Weights of a small transformer language model: a variant of Muon for these matrices.
MLP neurons of a small language model. Each row is named by its layer, matrix (down: output weights) and neuron, and shows model dimensions 256-511. Each number is 128 + 32 x the weight over its row's rms, rounded and kept within 0 to 255. Numbers have three digits each.
Before each neuron's rows, "raises" lists the tokens whose logits its output raises most directly, leaving later layers aside.

raises: "'", "’", "hood", " born", "er"
L2.down1433:104106165103091098122208078139138142162120095105087115129108155119109151179074172060097095125110154136170134140141127149112152110116131121104194143112176134190185131124122087106091117125130116116149119166176135102146163087148045113165123221165117125144144117134135130082182202182134160125115160156138097115155103097152117090085135087144124086099121108101148081090136134104132082102140123138107091141157136133160117138084133189125129089085139110181123083124164082147065148136181146138092157038134130141103155124127145055171127155163113101096118044067132149186075134122159148136142077099053216124096189158133182183164086162110072198144151085159113107136174117156101115126139087145136121130156152136167093141143137124118169120081138115146073160146150080103122150184085095

raises: "gh", "us", "ward", "mes", "my"
L2.down464:124153148103074199080139161127166161077174094143106132126123156140114108144148149132148074138101156168158179121111163096102112089084104176139039148136098155156128109133166061049096107118170136120159138116146162094101165149085130144134139120121163083080105083091120161185145188103112104110137061146190163133103139101118151189160164151098121131105114057142113161181063079123172118125140105165102124129108193130125146118118137129157074168144065123149089153086119118127159062105082158060159117128097111062092163152144137036133145109159090139061087099125089091114127112152160050075209187182147107179163138101130138130090096104163135139096121133102140160188103172174136146058136164113081114139117153125105162166125116155167156189115166072115196140171107090116167162100139139

raises: "head", "line", "---|---|---|---|", "gio", " behind"
L5.down1349:134131107138104032129147090111107186190172139121149143165111137157095130113152147183148060104166174212118134150102134146098072121108172173116116155200134164156215148118120143131139120112150118138094031135124126165106137122084069164094127146150127152162165128136068146089156107091158126144111090112083107071114078112083066142147112129129100169150204165143164170063144164135111191137147124149090137075149100137144194165134098132160118167126146105163109078106103123115085142145115135125131093131100154177176114128122113164147139113110093139097047103124129101125087157154044130112117103153122123081091129091125103107161114149088122130113172138103094107100129152089076144110102122134187138135157156091137188093127109179144126189102129143106107129118076108110078088121151098

raises: "lica", "le", "li", "rate", "lit"
L5.down1454:169119081110171114118137118156115139102150091155198195114146070077156168130090107091122153128095116131105143119092134081179154111138094115168153153105111160145141115146141143095140077136147129129124146160198138177164169125076145131119112133068101100141155166126108189096096182141110139121088188103180148096157109115116133113119124120138151134182101049061140108112197108067107153114102112121111116154128123134120137162193079134136170131142080123134088170130151122090107157141199139110174089125150072083125080116164081188152141053082065159112166116140102110163135143140128174112149075078126159104183085128139095103145114163119091101158105136108171130112181125131110158099160091106083163170140094177179170150142115119109077127108184048145127163196081145150111152141093121

raises: "th", "ty", "ney", "ther", "ant"
L11.down531:160140127118135100167127176100139145153129101102136133155113121140203151144109170132140086153122116110112108157092141159163098133128192108086142147119111076153110177104118125092097090121111072052178140190128115158112115104125114113130142066112135136161101127124091132141098084077080132119176107178112142118158147093105150144185124084138070073117093117075189119162101176186135134108118081126128033136115141187107096165085138116178115164134121112127136109171120111088135126135155150109066154103108094112125130127134168149160157119080141105153106114162177178159135112103138191106110160106142153095132109080125171140123086083069120098098090119106086156069126128076142139088103085134125133138085105171157136167104074144126146087153157153083133173145145101085111160104140200

raises: "ity", "ly", "mental", "ness", "ities"
L11.down1329:126111127193134132143148095147164078109122143134120130138181159141156117166152118139072168135113111156143152114097133107147114141107147127116137090195117111142125124135166152139076165175149114123204126150085115168197108100139105111098148096146166087117142124157141173200136144161124149150125117180174130145161117094179072110107147139112081151080180077137140132095090112151110208115143095097076109161134082163064138149154124055135141142135185106086164150133103170136110104172083134194113102204146184162122109122069118105168136152133142129145102167135114175170140154114091131122111048126035065134164101190146128154088162111157120152134098104100164132119119162165129159160125178057118121124119062103093120158127185168150129153090156105119079080132146157124161098068107125

raises: "ness", "er", "hood", "rs", "ial"
L11.down51:109133129160121116142194154118112084130124151120160088071151147159104211104126120149121104046183187128133132170109087131150154127135127106114175123108137096135123144126139092105148196150181097125155132143107131126163149159112120104099118196184079162177080135152152159187135147081105122170155141137121115137159140132163173099111153094183129137138180162099150153120099098139168130157095129101060123147116204140091121153094163009157152083123116133108123180100123099094080163144163087133044141092161098175117098123166125083116138117140071157123142095111136115171067170098119120105142140134103119146119095133124141142135142177144126132128165129129151099144076124131114096088169149082126155097068086057152100136089175135096164106147114142099096158130148141069196162120072120

raises: " to", " for", " with", " by", " as"
L11.down362:173070047175099106153155130131134102150157103147089187140111131164098093193184209173116113133157213142133100124108103080098123201135103154098091146082060131146124129115115151120139042120107067135100148156125138121061124128113138148177129110102158118099065083134111183057121139121138103147128111119132142178172064132172123085104115103132097171060152178165064163131134144102158105195152125132054069106089158103176162078128184125107113218072122168085157129121181125121138149172088111147162154101174119099135118041124106135076163118128139160158127118132132078128097160138106096090107112127112123121138145110131106167146092086123135154122102157103176142172135129133159123083104097157145182106157114140142131136138085158130123124145073114134170140105148133098133137126166151

raises: "or", "ors", "ory", "ore", "o"
L5.down149:063098123127104185162085103145169111158133143178109108146150129075134193096152143067115165067085142147124143155157068120172078164110132081103116187071131083109107113115146157117100154138118074056129135111143142155158119151155132155132158117179081156145115124077074194151146113103164152119179096115170168200109111144155167149143140152131183173141108127154153145123168163126119159207127100111110163125176084140091128127177134138116041075088132176167111097196127071114203113111141093120146145168138143147060119166076138106118128180175133102135163048107142128118112177138098096158103179156148126119119132129146118185114110149118101115022132107120172129137170113165159104107131100115165146122112123154140099083152095180122128121150092102147107142077150124158115168063157093

raises: " a", " its", " their", " the", " whom"
L7.down1434:145114088143125116177134142114155124118147179135100107079142154168133151155122120146126133118174122099088104164102101086164113157139092192160174063134168157160125085180108110117158077174113095110157131083136140137169132133148145151115080113107147102113127065155158129103092168142150122130120119192144122141172154165152106091133193120128142141125124144120136131175066136128099167102144147102154142086142120119136143183129150120128128102159142202129154137124102106136159108086134078115111135131077171173141127150119155128161226130165128073183148128172149123095151084142146047159155130165067179165133165095094145117124120095151156099072142093096144151118163206148138067150121172114156182154097136133070139178116168065124056184117110115103172156126129121100128095143129112

raises: "en", "ene", "ena", "ire", "az"
L5.down350:153128138095112145159140185142116109117208164097111133136095160124127122197158115123103079136157132121040122049171129127087136133108123162125090126126107136144145131110147112146099178114061117138121094124144091123162181157110121117089115117165168109098136122129085115125125129121126189045108139126134135190120119129195106165158142122040134143128123108178086112117141105116134122130156178154146195112137105161179146138209151142131112107131146114126147114167138146082151157095083095164115160096156160142097150120118118118133115130147156107127120194165147083104126136130118091099139143087125121095095102154143190166129123146092104124170101151113098098149112065135156141147122095212115173109114090083122116104117185168178118160005100136083123153108127158116163147122083162

raises: "ed", "ities", "ement", "ing", "age"
L7.down266:076144046112141183170169185111102099133167172143122161159133100148135154165097076126181104130113155115075148210096175144103167116176130126104129113155098139128117125115129121201134133172091169146169106140170103123162110109060155128142153172104102114101159075091163139185168170119117114177193121123105063080126135149108143160129150098162174141129113170101088096134133117070162144110131099217181138111077101159110124097111093145142095124139119097134151125121118163127148125132140109138156145189106160068090180150062152132169145194092184112122114071134112146139176106180108138111091090081053116130196164130137057117106128116145139127155106116127106079129172112114123138099119193123142107169195203125170133119163121124145099105103162146132185151139163133098145103112099111

raises: "our", "or", "aries", "ore", "ente"
L11.down1240:140089153185128136137073112170164159108137122166100138163128094121235163100079139134130174087157096092146146143075152117116154098136159142100128138158104110131131164142146118057076141145075076116157125127051175159140115157125173134127091144123089145096157141108149172146103153152108200116160058195102129088158114057165144166117117189154138200149141142119162109105099132136134182083073125096086090123134129106121100063132058102154122111161115120076121148138120151076129094117092103208096133099137079133089118138111104145161117194146135134143105129174186135149117112172163134176164113123182135177075176121139151127120124098114134136101101127121144119099134129187130137098108099194136102119042104111128086117167106158139206112103126104102100133123125112138139104124096143

raises: "ed", "ack", "d", "es", " their"
L11.down736:127095139142108179149139154161060116146155075123130146156117110139219157094130104067132123175090125106131073160129145133111124146107158137118182131178140138148176162120142156129191134135143028137085097139141075108110104127122124114124143125116135123200000107105134147073146181136128120142134228118080154173168155084129126110142094168125191139138103186156142104088126153154118145058090110109153111144075092136127057179116122139166162169175094099079116103160134094109145099107108083118068151086119119177113097114128104152069140144163113178215142090123113134120084100124136120118153088151142145166071104159160168152134126123096176124142105135156100151146167148198126139133093172110078120152110144161187160194109142139093098131146121063146078151100120150140087117141145153

raises: " others", " many", " other", " these", " several"
L7.down1248:145142081149164111091161098121114126154156088159143096092149109099073135107159160113077128135116115133146133130092092117104147154156132106131134104129117158148150184159149094109132144186200181092106118101148130156139150133111107126120131127141108151112090185119137103163025136086077171147178125060071075193137098186159148107110135087123123153142078159130070143090146154091120105083055148106092133125130185160141136137132146119149120152114163156106163197135147128132049148123144147187141112136158073210156123169061134094164148127099103113080109124083135119090161118174149111086098108099144135163087125162088158096123073126144104201171138124123076124181081090129149133103122128119139077134139135080120158115159142112110146115152132192177123176112098176187081124115086114

raises: "in", "ins", "ch", "illy", "iva"
L11.down1522:100129090159056155143173110180136144136162142103196074088083104099048141136073127133158187098183101172190127133099115140114072069122098146131137120163137145155142105091137116096159159188141130109120108160122107087145157131056147160099161118133121122174114111141171092112123104167109101142144138112099091149170120085128120119126073088157105126110170169082144177138155137144118120162141140094169084117163149168085135135157114124170135180099093105138214152132101141114113097144162178062142086078151146123101082133164154098122072085145135111093116142117086136162109121119089091150131188107093133126048129151094139130124116100131161121125204145111103093117108168135190155100177134089110103175127102128117121142089102117201136126069116129095245149155120089144137154101148103

raises: "istic", "ic", "ism", "log", "ically"
L5.down1442:105150111148155150123132152188137173087099147140094113127093156133142210122155156158124132160060161143077137065091135089176073109137121127190155113141117126101143181181181133095175152085057112174118114154157126130096110142154087112106128123225116163129096134053116095099125101122085182144151157112125154165099126069065136156187119152114130152151071097108138092134138070098141098106075175087139100109127106128117154099172162109141116139134123156108110148101152078133124104120140061096087065132175137067168138141109104102143099149163120122164148153148094118161113086143139120104233180114138140075144162129163064143135092076141093112092142160086095105103106148128111163168140053066101134148150182068122174169140170138137150128096107118128108185137196108096100123116156091

raises: " for", " however", "ara", " they", "st"
L11.down1037:134092158097146191095184156119100093186144209140092119165097115157126118155135116139142106122104093121105152075095125124145180096105178161066144100124109123132121172085046111168119146164087082144202098111140110123145117096115095191143095129109086107162182167168127125152118152175128149175160177069172168126111118076102058157121113093134104159141158137142152144105102149121136172127164108133085155132180082136175129067149129074092139120185160113182209166058166112144145081134133132143104112154168125217132167160136098168154084097150142145140178132108052179124113161111100075130114091132060069122128080137152169148121113132122150147123064142180162109081156091117167182133058119119203177173128099134113111123126110113066175119125108108111146164125184128067117098177134178

raises: "idae", "atus", "person", "son", "weight"
L5.down1110:165202092099136109125154136176177088127120066161106139157175205158115126076170063220115106165110156133053108137109129105172164177080069102152126109110137141130163139148102152142160138074111180164089102161149123086078143160111150087106103062121143135190078167125106169135175185103134096152152128085109145158098133155115103161165147165107037130111067143120110113157078155132114132144088148153132098189097126102138098156186169184167209132117115077142172159129148177158129093143111137077127146162133132121167124121162123108163112112123108147110148171120119218092112123120114123188096143167085112097155204143145108154130136147166145108119138081156142183184148114103112123122132117147178090111080146154164087090163114138169092132135153165143138107114122084133143122147161131

raises: " his", " her", " him", "ate", "ane"
L7.down1485:089145156134161124115055148114108130124100116123127196124122166145085162104118149104140166132117200083188146114141145106120121142075106177159111135117153080171216077147137209098102090146108077104145156143138151108137121167116098149144161146090106121115065132175106136151152123168103114192145100163104144086197125156105122161123223183124140162162092117128147145103126154046100171155119086086168127197047110116184140133133135146056110096130114113146099158160128111147137120115140154139158156066174138174180149189116122175123072086135111066125161133101086096105150144112192128097132165131058157114104142122100136104124155178144100141088181096091091100163119069115143123187137100144118153141063130167112075198112173167118115116127107112101126134160110129103192131107194139

raises: " enough", "ly", "ness", "mouth", " ago"
L2.down866:113132177131101200122136147124204154076120108162106126177131120134186143104153131097125135133095182120134102152112136112119156106106121094149174214103072077104109166107109164139093121174166090155166109153132136083125126148131092117128164094169134097123000097148153081185148134115129111138143160143118077125183165090123125159122125084192096134145135131165095116153117160153140093097073067097128106123105132120098125182133158079118153191124122146105134126122143109114112168113091075168148179114126122126129127170129131133167136078130108123101071134238110098162143156128102168175135119190114055103120095144171167209074100183144110173163116079116126077132112120052141128171154127051095145135037131131190125137156157173122083122108142193179158167091137099151117162150120095

raises: "any", "ho", "ali", "water", "ales"
L11.down1001:078139074126137187172174146098123142113210140208096141078123143159121147100154117034124106157125085076143119128172101022133113119131136193157096072165159084122091147142070086135125178110151133149152129135076147132079157116154133133138097178158115138114092157120168099154091121127169082181103155122174135103146130072147156146108183201111134170092147134120127171154106089091178114123177092142134112140127025183061168132124137161099112127133111116165087078168115170047100136123120109129166120083120116163118078116084100153122124135135094080137161164141137132149135155098126102094108147118080110150132156106148157102106134127091105138194141146155146130078086124077148164149094112078106122167165132134096127149195121099150095143062101178128149055118154081164116131099088079